Weights of a small transformer language model: width 192.
MLP neurons of a small language model. Each row is named by its layer, matrix (down: output weights) and neuron, and shows model dimensions 48-143. Each number is 128 + 24 x the weight over its row's rms, rounded and kept within 0 to 255. Numbers have three digits each.
Before each neuron's rows, "fires before" lists the tokens most often just after its 100 highest values on Wikipedia text that the model never trained on.

fires before: "le", "an", "et", "e", "os", "any "
L3.down121:096123142120117119142100143138175137139121168155131120086139133125108124167138087112136084120158128134168141099152095163113153122102121057150150114115176106118116149109104155159119109125090145138117112173145110129116171119070147154109101128151148168148171154093073151147148095121153116156

fires before: "f", "v", "st", "k", "fe", "m"
L2.down656:123135114125126165110128122113132132103127159124152103120125151107126148111128129156134157111119126130119085144150099163089148121097142144125165138128131129149125136146088116114124118160098111168156118094098103109134154152135119159089143137135104114163143122180130150096148130127145078127

fires before: "by ", "er ", "as ", "in ", "to ", "for "
L5.down871:120125165163123095150132089070166121142152101113094119152090161137159153139152122129088142148137081155096130149182162138081160178100114142161154111144100138119145159138110104100120146130145119113098122152144122113132136156097161086124125074137134142087108146141086117081109127141148122123

fires before: "\n\n", "for", "ing", "i", "ence "
L5.down576:162150157081088131152133141150135077098152142107105171126144122104141161138116141151106127077122152096127109148119126157110130169103133144134171093149139121111123148154146091114113129175135067106148147126131098114134134126155098120117136130133140129105087136085163134140129114132191119179

fires before: " ", "ge ", "ip", "ess ", "ty "
L5.down583:090123157124134111153151083144110093120179123083113134144126128101140146095078073141163124111111106148087111113128116147122088133127124095147122112124143135123173102172125117081149126110113136111119112107114146076120142115167150157139117094142148161134168159118121137156138078091086136081

fires before: "rec", "d", "ed ", "d ", "f", "vid"
L2.down204:105120118121153121131137134136140132126116098129144117124113163121129120155120155106116153119124148147123117079125109114172147156117117133167100120149173077135137146100122103125146092139157141153125208128140084152146152118205139128149130139117125116095116137124105100132100112090137089100

fires before: "==", "===", "== ", "The ", "In ", "On "
L5.down940:143117126105137144123129144185123118129138090145120132100132109148160159158108156120104126163128129137100100165093116085106100133130089136098157132133083126085110094104174098109135124138206119131118139015130147133128159166147134148088141099145140156142131137130117096124133107142140113116

fires before: "U", "T", "s", "2", "z", "k"
L5.down437:147132122119082092127142146181121112105104096087116122144147117146127155091113124138121097179098130132132103160130127130137097131127106099083169148138110142169098124135128092164140125148128124155127148108103158150120135127102142148147136136172118107144105158120147160096152146139132120129